Part of a small language model's weights: MLP 704 SwiGLU.
MLP neurons of a small language model. Each row is named by its layer, matrix (gate and up: input weights) and neuron, and shows model dimensions 0-127. Each number is 500 + 25 x the weight over its row's rms, rounded and kept within 0 to 999. Numbers have three digits each. A neuron's up and down rows have the sign that makes its largest values positive.
A block is one neuron, or neurons of one layer that tend to fire together. Before each block is what it responds to, as a language model described it from the Wikipedia text at the highest values.

Responds to: The word "in" or "In" starting a prepositional phrase, usually followed by a year, place or "the", e.g. in 2017, in Canada.
L6.gate1:502459472486512516562522491498489479483482534440543494486493481492503512512479529545462483536509492450480496471478517518539470520494518484495497539466508500496496488541523452499542455494510500523512505525482503524488531510528481438481508525474510503496459498504510514531503493484492507525516509489485438556501478502502556523426477536499520497509481533535524526486482501447497492488507
L6.up1:492497521519536480520507486508464477508509514491492521464482520518506511532509497516496489523531515509533533520490531473465449506484491493507510495470502523480528511471463468490539468510508516493478535520525495479473530461501468470488497537493492520506515476454535538457507503516512506529518491505523465521527474492510493488486506489525471471501499481486498518471489481478487548479521
L6.gate105:494433468533485507547502529498508527478500516498541490501473521527496496520474520510508505467507528482537487473488493531538538474526475469479510506517506500514467511484486502492473452484504472518491520473561516494484485471528531486504507515483471533473524524517478496523537532473515518499483467462487474499496551486478536484473481534484558528525513471508499516488459548513504535486482
L6.up105:497532516480510493537532432509544479540501456566437466500521507557475521501496492513452452529533545505508523476487524478505463467515525476551520468526496475554522478496517475458526502504494516463444540510500513513546449514531527484501515496500487501536466469472530482482500506497514514505457520510458486502515496499489479479516488525530530516512498490467557528468530462479456501474485
L6.gate207:490478476482518531525510481490505488493482508546500484475473478503490525538487498517478477504463475490518496465512558484502544459506472482484511504501499472556486490461461461509506504535545506471477475472475462471492499510503495498512484541503533518446487487489497445548470538476537459523494479543530494513497500479493501524518491504516488443488498483463496519459538510524474485481515
L6.up207:510470489520483470503526495515511496468526519533501479485489442496511500462485493514489502453538561496515501494503522517472507493512491475470496475463519490545505487461531532508543497560497487450567513507458455529487512480453494486476491513523477503469499526465498529531489473493513431496497500495474459552524527487499534471490511529508523536549507485532513469509490492519490512513530
L6.gate373:463495498466497500535512483505509476515497490512488490545531525502459496496477540520470505527547490524474559440468468500529498513495510520471514518487508534470520543507484561532488505485477487512539517456486498488508533465480474483446487473513470492458487504497510507529500534506495500515494472493466470499497523506494475467521510517496477519468500530517506524471504507494508506497513
L6.up373:511488512465461477506516519515530495482493550478469473485504516477481478432539510521545476503516523483501480486499522499524495526568515466509495517494496497509465481520469521517530478495532489503560504484550482473475480497515529505491503540480471503461538511525450490544525507464496525488503466491503488503530510495504528512482482483457523520520508531512521475473499502484477513537455

Responds to: Fires just before a noun phrase defining who or what a subject is: "is a", nationality adjectives, ", " and title-line breaks in biographical or topic lead sentences.
L6.gate446:469535524525552505490496600470513526468538457516506483507504500542507522485465508446487453463468490503505478489539488490442472527519517498488482473491454489491486493484498497555497553530488532537522484522505477461500469515521478481491515559500524520495483499477516491478488495482508455498509515490530489499480505508538508456486537546488559498545481455523528458518482471484480478544464
L6.up446:485462514464497482458509531523492497470557494508476451520481522464533528507491497516495502512566500489481516513409479496496515494524539500494503526524474547470485504525520504470478456514502549498530531484492519497508462510500507507538540501444508465481457489506513459513490493487483530497476478492505504494512490487522543509469494497493478498562500498519505516510551510456497505511473
L6.gate460:505507451460490498467507527537496486470536488567486556508473529465482510534488494462486484501524516550526485481459502481511530510506474475506507535466463542457464510486500468470499534486517473478509452454492512545513500510506502516535515511488512511481501506489506499467522525526458513501489506529508526509529575537559524494474445494488496506494487491522490523491488534497478504507448
L6.up460:560444504488502530471465504469485523469528504486500496518500515499481506542495491492468457504492474501513540567487521478489520531473513490513483488491472509507502516441493529504488545546522511521520492444531515512509550534503482475517468531505502491503486505453511529489512501509483490528499504480550506501474454513510485480532498544550521508518485455478509507473529473525488524502482
L6.gate476:479492479484486476490499539514472487533570492546530481488479542510491546485448471500460495513538481483478516490478476501480505521488488508485507510535504490480500517530520489541499522487523503510487494510496487529503484492498483484468490511525508496491500493528476513475490503506484518484486472541546519471493508505570440493513459529508551481521532469536515517518533496429525507482466
L6.up476:465499516476500454500490571476536505532493469483488501547491511516463460515476495473481506524471506540503464525502538510480506525510507514504490488484472510494474550439478537486476470492464480501512524469468481465546517496470489471482497538486491518493488507517549477507527514446497487506576459514441496475512479491502481526472476489524549557503512523473492483475501525517495544531505
L6.gate657:511503494485489511496516586499535520502524521512487518510458502472522514499510480514510500464487514482495482483465497516502490570543481499485463473536513565461556523480479484490484532494493499497487501450522506520483463512486493488494440493491528516490464479526533476497500514523528514461519492484483548519546487487570493479514468510472506532519498497490549533549491494507514481488468
L6.up657:466456539518494506477504510485507513463497496480522514516491523496444511484500528510462499529529470511499516533492496481516501554493523508506501494488458503478477529482513498460488520495504522469536519490487538542482534485488500466490495527473494462472459417507513489512513480516446529507455522517537460482499523518498487491470454490511512504502499458510499462496474507511482493503478

Responds to: Prepositions and place words such as in, through, of, central, downtown, State, right before a named city, state or region, e.g. in Beaver, through Picayune, Downtown Canton.
L6.gate56:515461503510531482545474510497493464473479466535450530479511493580501471526445523551497521537496531516517528509526471532525523489479486510481474526552486492468541517489468489470506504506521500537497520487524461521475459520441521532526483535467505520530505472504465501478497506507470518536491496513519523528463522504475473468472490493479530502531505538471517515471441487501517543521505
L6.up56:540479489496512526510498508478477448499518511497467506463502475475504501486527483481517499499457495498504503521472474542517463548518475525486472510506464511453478477511527513515464457492524541530559493517521505491483482539453533511471484498529535546481478515511502470502522533486495564462508502464516497498519465524493497519555496507514574539490485482483484456465498505502490486489550
L6.gate412:508490478479541496548484480500465525459508546521447479533505504518536457521498537482526485505473501531483470483472528509499457444524453498507460502504490500486486473495491509531527520539521506489490479552499448477466514518463507527506502484513508532544548500485477502531484534485483542503508441487483508549517513508509479554479540484528481474484515518476554479506450491493523503508515
L6.up412:480465520469512478593477532467427526508519489486502493491526470548529495537525476480522519486472501530537515519477504522484513493484492482490491483507481533509492484532526478482521519492492483549528489493496476440462493521448537519548497478474474508527504544445463517543514542503503466510488492485458494476473493492495485491501497538506521523516483514480532459510464519508505494482463
L6.gate475:522462503516515539519502494509455538545489472506509494505489506526516483527460493478527482552516527494515496529460485499481486496478511490524465475508521514474529484528475514464518506539521548459499518520513536481478526535500519502532501513520490528508503536456541478510482541491532473474449475506477495495493486511520477481510514509497541503485531532446511453440485487477506510523508
L6.up475:506544476478505487507529494465529481497505537517511495515459499522555487503509537489509482480496474465473494497523518500513523492492548529494467495559472499469458482536483477482469496460475541518497487525493495495484485523464465453500519510522520515471498493509510500547511474456505480465505540562481477496494475521494543482512511480523491538444530447519506464460521492486490516490519
L6.gate647:512485515506466545519479523487469478508487513511462477502474504502561491503501476497527484534527473506474503480493501495527482511450480489469493493477497496483494508497490497512491482464508528530463520514534499464458480511449485477503539558541567508454509498502489486529488506511465502470497524491478521467488493536531490449514521495520512493495472499497498496488491483515495514482533
L6.up647:511522522548530503520511534457494466465526529501448467482494468508532475550524485489544467555503489488500551453506491483531434492484497479498454495484455528489456464494471502511514509490506495480493487479545493486469493499453514541498488505509490502526545506465504464482448500524526496500487492548476517508500496506522490505535515481505486537516506469505460500469495497489471491488513

Responds to: Words placing an event within a time span in sports and career biographies, mostly season (the 2021–22 season, mid-season), plus through, into, late, course of.
L3.gate86:468508460510504533467500518532490471464490529463524500537490509519442487504490484472538513459484525505542492523503495521537516500491550518483505475470522475479504506479439522444495486492503496492517514527540553528496504473484512521544526516554474495476558516482458538506481486506483512479472484493507509463478503475543472469497524513496517505485485496475493511505550498502500528500514
L3.up86:523465531539502494520510517516482482484483486526509462499472512513471512521495496438481508511474493506499468514499503496502498467500548495451473484527493468437504486467499538480513502536489459479480479473506488485520493528501488519483468533508490496442478524517477526503501541501501495510526488489529470505506489479513502515468490474471523478490532497469516500491489459489464513523542
L3.gate135:524488463540501528527518485542515463452505517529512495511472449515485499496472507500522516468479521502517496499508479497495505511477515488530481510466505489483525483477458544533497503495461467460518473482502523486527536483542515507509466455525491482443495512482457548518488463529498504492513474481500490474506463494494494474503480480499484542502465495514526482506507468496508545552436
L3.up135:486512467500527496520525512491502471507491499466527469520495493465491514501507458466494516477510473476508471532509519535543492458506501486514528476497546484524531523451554481467488486537497454521532508561484549464513492557500475500469499470487515485500483493490507498505511493496543412493503469502516462478503456501540470511528473524501472505511502499491484483473496513494511529484509

Responds to: Prepositions right before a place or other anchoring noun phrase, especially in opening definitions: a town in, along the, banks of; occasionally word-piece endings like -er.
L3.gate170:448481478530486431525530559473517471515486533477542514494503494487463486478473530497501446462497478462524516504474518502491493502512485534498509484492466535479446550487485527496472512506542530526516488498480509458511473457505504514511524498498512554488496458466469470479467498506505540490500534527521431505496515495498495475505502477488507516482496490505470524516533504436508504472504
L3.up170:483519485472531485489491564463524517476504488516518522500497500495505532509472535452512529504495490519518480535499514501510477514526520474465528463496491457538528478485505529500484458529547504476458489536510526506487466517499513518529519479477498527517470498524499487545501510479484480500485479520498448489526491452479463471477527492510478487489510526511504517505489498511513470449482
L3.gate487:477499537489536519487501520465433522500479467464504504480529475503537463495491489499536522509473454484487537473497520454532454508491491522492511501468483526523516490480486508489481493494544518534503527563560460462466468544523475508494484549506552481480483516480486453506526494492503530489495473447501471450466519479517477504486474506496505466492481491522487466552527495486504502462464
L3.up487:480466492480512485451485489498500521469446481510488511458495520513486511519479534488501505476499514484485479511492522527503497468489479493480516496499520477459543558548520498484552448507468436542498477507461525527502491563514551499468475547523504523514480489530526486539449500514484495473489510534507494502480535477485516495491510515505488471537524498519506564462480479487514504489479

Responds to: Prepositions and quantifiers that open a time span or duration, such as for over, for almost, for the next, spent, in the summer of.
L9.gate67:508487501479547536508528460475523462540515525473538517500457474514484511531527512496487529508504501515498490513491512470476514499527536501524497471480457434489485445489490540522480520505497479516537521517477498518500513516499509470479435480517483492541460491544490499491485523463500466546520511507527451503481488480466484529508490500495471536512493518482479463488523507507489454479449
L9.up67:483501509483518511471478457511554514461518522480492442471484488546494532508536504534508529535519511462505498484493468474518477478475525525468521510494483485503496522526507477498573460489463498493530490449491548489506495512517543452472495498483485484495492498481514518470494491499501495508536500477506462490491517448449498543466522497489486511523433524509495514494518533503454477474467
L9.gate70:513491477483542463542509502486458470505481516522497515459475473475535543487504524519499468502526508482531492503516549536515487461516497494544531467497430537488484487492504464519453499496476460544477494502513476493488479470459526516496473489491518449494499533514496489484518515500506498476459509501543479532502475474511493457512482443446461525500496517511496533478520515465478517537491
L9.up70:521475514519483413505544521480542483539526467485491464522503468506504477467469470481560449459468497495533512499509509466491508483485524462528528526482510513494486484491498480507502460468490479497546548494442526517505466492493520515516480511522534508527524511504492498468478471494497452525522502522542523550496525491491509492489524497497535451437508507474459461498472522505497438496471
L9.gate123:517463515513508480512529475555502465471484518479489516516473449460512483511477516471492533463481478466539504485523480512524498483539549500528508522438479439459454469490463488497530448500530493426519512515422511465454464520497530493515499485485511495478520456498462546508495517529497466517506486493502468511526514490507533485494539507488514515486536513475493545518487510489498499497489
L9.up123:515501515519522502506483482447535509489465508519464486528454491499542507509523476475546503511479532508531466505506505526473512491466469526507527447542472525526445522520531509506482468507492516520524491481493485463500501504468455504497527556536533482498515503464479448489501491537538483546498471501504493519502444533526490494548456547525471507496452507494511492484496482476489433535483
L9.gate223:546533493491496466511526487538466500481479474504533453515525478533525485527515476487480511478527495487495525552505471511511474489525544482507532498508524506494442529497540489470510496508511472494502489500475496508543480497526510536502492517535511511525516482518480476472550458494555518497494551457516491514535504516499534496499501518492480465518491514521471555493457494497531516464528
L9.up223:485550516516476538531517488505524467455470513514483469486498492490477481509465508552479518497529554512536502508477541570482516465533478535489542479483519491464541484493475494536474527505501505458500509495472525521479477461484488543512485533491523477533501539526508528547488472518519563545502499513508464544493462473458489524484486497512536494503498524515546508481540488480490478523503
L9.gate272:447475523538498542483498524491491514481487538496544461539509414522525460544525523475534480490513544526468517498474495526444495466513517477472514548520504494489530498488484467487474489509541459495510486506512531500482490509464503493500486486522494508489443483522451488513550550507476528511453507505484493512514481491496544513527487541538493498485516513492478520510496503517490538526511
L9.up272:484530497496528531453500486460500469471484515486523532517489471478521501521506515532538517476476543499520475468484473476486524538521523553497554468543486502503532486470476487453472507493503495526503488490470524545480521489479499476490449551493524459475516487511432525506476523556529502501528470512465493502519500527486534494534504498445554529488513505509519463506499485497525499518490
L9.gate538:475496496533551509495527506488511478532473474516477489520479493522509498538454476552480507495537492480498453517481502528499504498511506521511526501471494519476498519481463509491542532515503534529486504548498478507458522450514480475505487470513526513477512501504417511496504491497495515494468457474527447468523520500517549486528546464516508516540507516522515529475489473465487516488501
L9.up538:483496484477506459491506480507462533545552515484500526523486525537505514513509499525471484480469498503531521528500501518498501501494514468518506457496500506483504536487506521514493464489502471494536527492513513496523512505503484564505481494474533465458535472524502473503484516482462491484555508439504489493511510487508527515526539501507469471488495481525456543470560466539510493494503
L9.gate609:491531494541523521476518502475505519509506494511507478523462508533477488485491514522503468533513490480477498498474512462507453516529463505504551496501471528451456550522481492470491483470503543446496503566470461499495541482454523461501501475516545534501496486522462550497551519520551497514534486509486514494498510505564533534503481514500523515500487531485471488527522530489526493522496
L9.up609:512540480502520481522511538497495467523494459447483517504429503514511512495484496537536518515532499543487517477523504475498522511541478504470534513484489503494525492496485513511489473471499481457518479529475438512522512513500466431556533499456498466511503518513516458508502487472472523506517471468521518520460492482526516512514507489490477453472545529508516529494480545515518479481557
L9.gate669:473485508526512452471477509501510487484520510477477444499486495540461457507495532496505513503517443496494494555509531481496457473495506524497498497516529480551484483476472507501503476518505478490504488528478540451510529504492457492463469489484525473545472485487487497550497458580503485520543524515512544494450491479489538485477494461509518487483504506513493511500478497441524494533478
L9.up669:463487540530519523457524510479474539487507487479509476499509535478491450535457496478516479475491514496440472537490465472504502489513493506521489508470489478516512526479502467492483457506485485491499492486494521472496522518515516488465483505486477522512489491570533557504519456529540497483511508512523528501496493529476470496574540471522481535492475457535468523465460508492553516543490

Responds to: Mainly the articles an and a that open a predicate or appositive describing a person or thing, as in "is an American-born", ", an educator", "a supervisor".
L9.gate152:544500475498503525495521520541508469494483499515516530539537454492504470491497465500444520460517487511466483511514513512531488486485549548538519505476493492485477506508533494510443507491505488522477512513529507487511485534540534471505516486505499472530543485495469543509463474504508465468510475489500497515523528551517498493542505484458519496514489486499498495524472502517438494544500
L9.up152:528486507455487495491489471461497480479493524525476529525463521493485516488487552488463523467494555482502472463509521507513491493532487490515574494471476514523484474530514514515492491471516504480501485487477500533487488497481499520503494487506473467463497507497555502509474486508513512510524539535526497513487532531529517469488444523484498492488499525518466505544473514504459512505520
L9.gate243:503528516492489527479496510538489487480456558466497492539490499512503509496562511525465524515494546475476473561501452500477460501504511517482527514502524521474468511511489521523443524536457470471493454504519504516518478504500490447524510493517526466484471508507521507459502505473477481548470474531491460481508497485481511518519458520455488510528493485475498484486485505450508561517493
L9.up243:508487534531515494479465486471487549497480484515495530494500525492480564470526504486497523488477519509502491507497485477454495561471510505523498491497478515538505514498515455557513464472465528526544510461493514498526467454505494469485479508507537484543514524549498456501500503499517491492527502528518459494495528454519502512490504526514492548500464482517529521458465497504528496468510
L9.gate271:505507514472486496504512459479478501514474518473526499533532440459492554557550484499492491466517497499514521515490475501492488472538497488497494521500475533447441478534513500485505509493501491501523474505484510517498511481507523477536547521474517505478447553509509496483556516452494531506526484486535505508499475498495472493529504560473481495493484477490539518493509524547504511466464
L9.up271:514493497503480484515466533467466467523498506494479554523550474451504522511482482503502463503501488512474523525516502497487500505538489501508518524471462490479490509489506517525504491490515503470535527495526475493489491519532495506505515488489473491477493529468516476526535488503529539538465467525471445482481541511488482498487494488477501475503577517528506505518488505456500499542475
L9.gate291:517524507478521482493484465523504492465487521511463546547455522497502528475512501527492487492475495459494528515469514500522511498534511487488480467487467518496424510533510478519498473472467555511544488502500510517501482511540465503477523492485495460527509549534528456514514522499482519517488489558489484490525542519527508491507506532477471507459502514478484552502459482498503478455502
L9.up291:481507504469454538464489527462515521509487523495479474454483505511505507473573503519487518526496509470507480505521492535510512542533468525503508475526496520510463482476528510481460473478551485512486488516501484498532486477544481469486568483506515472478549497505525479516517488498509557514522480533452516469456520466528479503526505511512532459506473494487497490480521526463493541505501
L9.gate357:462517502542517524499507490492523481494489537522505478519495532526510480485520509508468518501569520530522472540484469492492498514500493518522520514467477510542505476492502523500491499564512497536497475557498527510519490459498496470497493529540525527499522500537513459477500475506485482496492485481496520475511466523504481500489472524523532459507451492530507511436503505476497511455520
L9.up357:499495519518502513498528524515451509513497515516472518514448476520509525486479477454514486490483517537479460507539498480517507488495559492478458523504528499496468503510460498525500453508473481511547550506468508502465470481532478473526499493519532502465520485514496447505485509481504489480496521487467477505464526477501528495503463450486439498478497476508476457523506482515523511482521
L9.gate514:472540539460462526476556502508472511522501481514506506486488495511487477543477499523533499509484530488519492492502444464459554486531482487488501511492488552562494443488501509498466495490533485516511473507497510486476519471509465520504501522509504495509508493465521472548461555509462511496509516501486498535474506501539450468495493481472549520476505518521493519507537461471473524463496
L9.up514:508514555472480492520487500537477491542563470514527458503491484525538524418444509541461489493529494480472497538464487535498480501497507519524516542507514520508519474507533528490494495523513462516479536495502513527529489477494483483462519511533507513522496511511433494445524484527507455526471450482490501520523495522490524536530527471488506468504523495494522507465526502492482465495497
L9.gate663:479516487488506482508528543463524515538522476489471501476481549559506530516500467456518469492533503512544527529455529478494476479473511465467525530462479493513444511497525521503508556488489514506504491497501501479524509489474484494471482480491539464511502526536517497487517513498518525450502466490547526472518497489493437444473500562482458511480498474512501546506519545513510508526454
L9.up663:566482498519511493490468503480528486516511443501507482523494503498467481509532478469525474536521491504484530542508462479472509524561488545536532496492526504479486507447520425506482495474449500521485471490496528496522470490532502489519484508482508491526506549506459496480536553471518507480491493528528516543523500485531477523504487504505519439491518467558533534531490559501472556480503
L9.gate688:491510497519492483491505523489519503563467494531511500515529441505492485462464472483494526449498505468451491455472469508490503509531527513545534473515493517497468494482527474513509477526461537491481484538502535435511490519501552486452499511543553541499540517484434501525566491498500533485477518488494521509494491497571540483498540516491500505499509470504486479497523521473480528520464
L9.up688:488473471509499528504461493506455463508473491529497534481524524488551502501470530567526514463514560495553522488482432528488525495499543487505482540475494517512492527519505529497454454476469458502456521498502492495481443462485526488474480489539500486495476488515504512503526471521527505484487529530467524465522490515496522514515475499511519513483480474472502499457529503526497486508514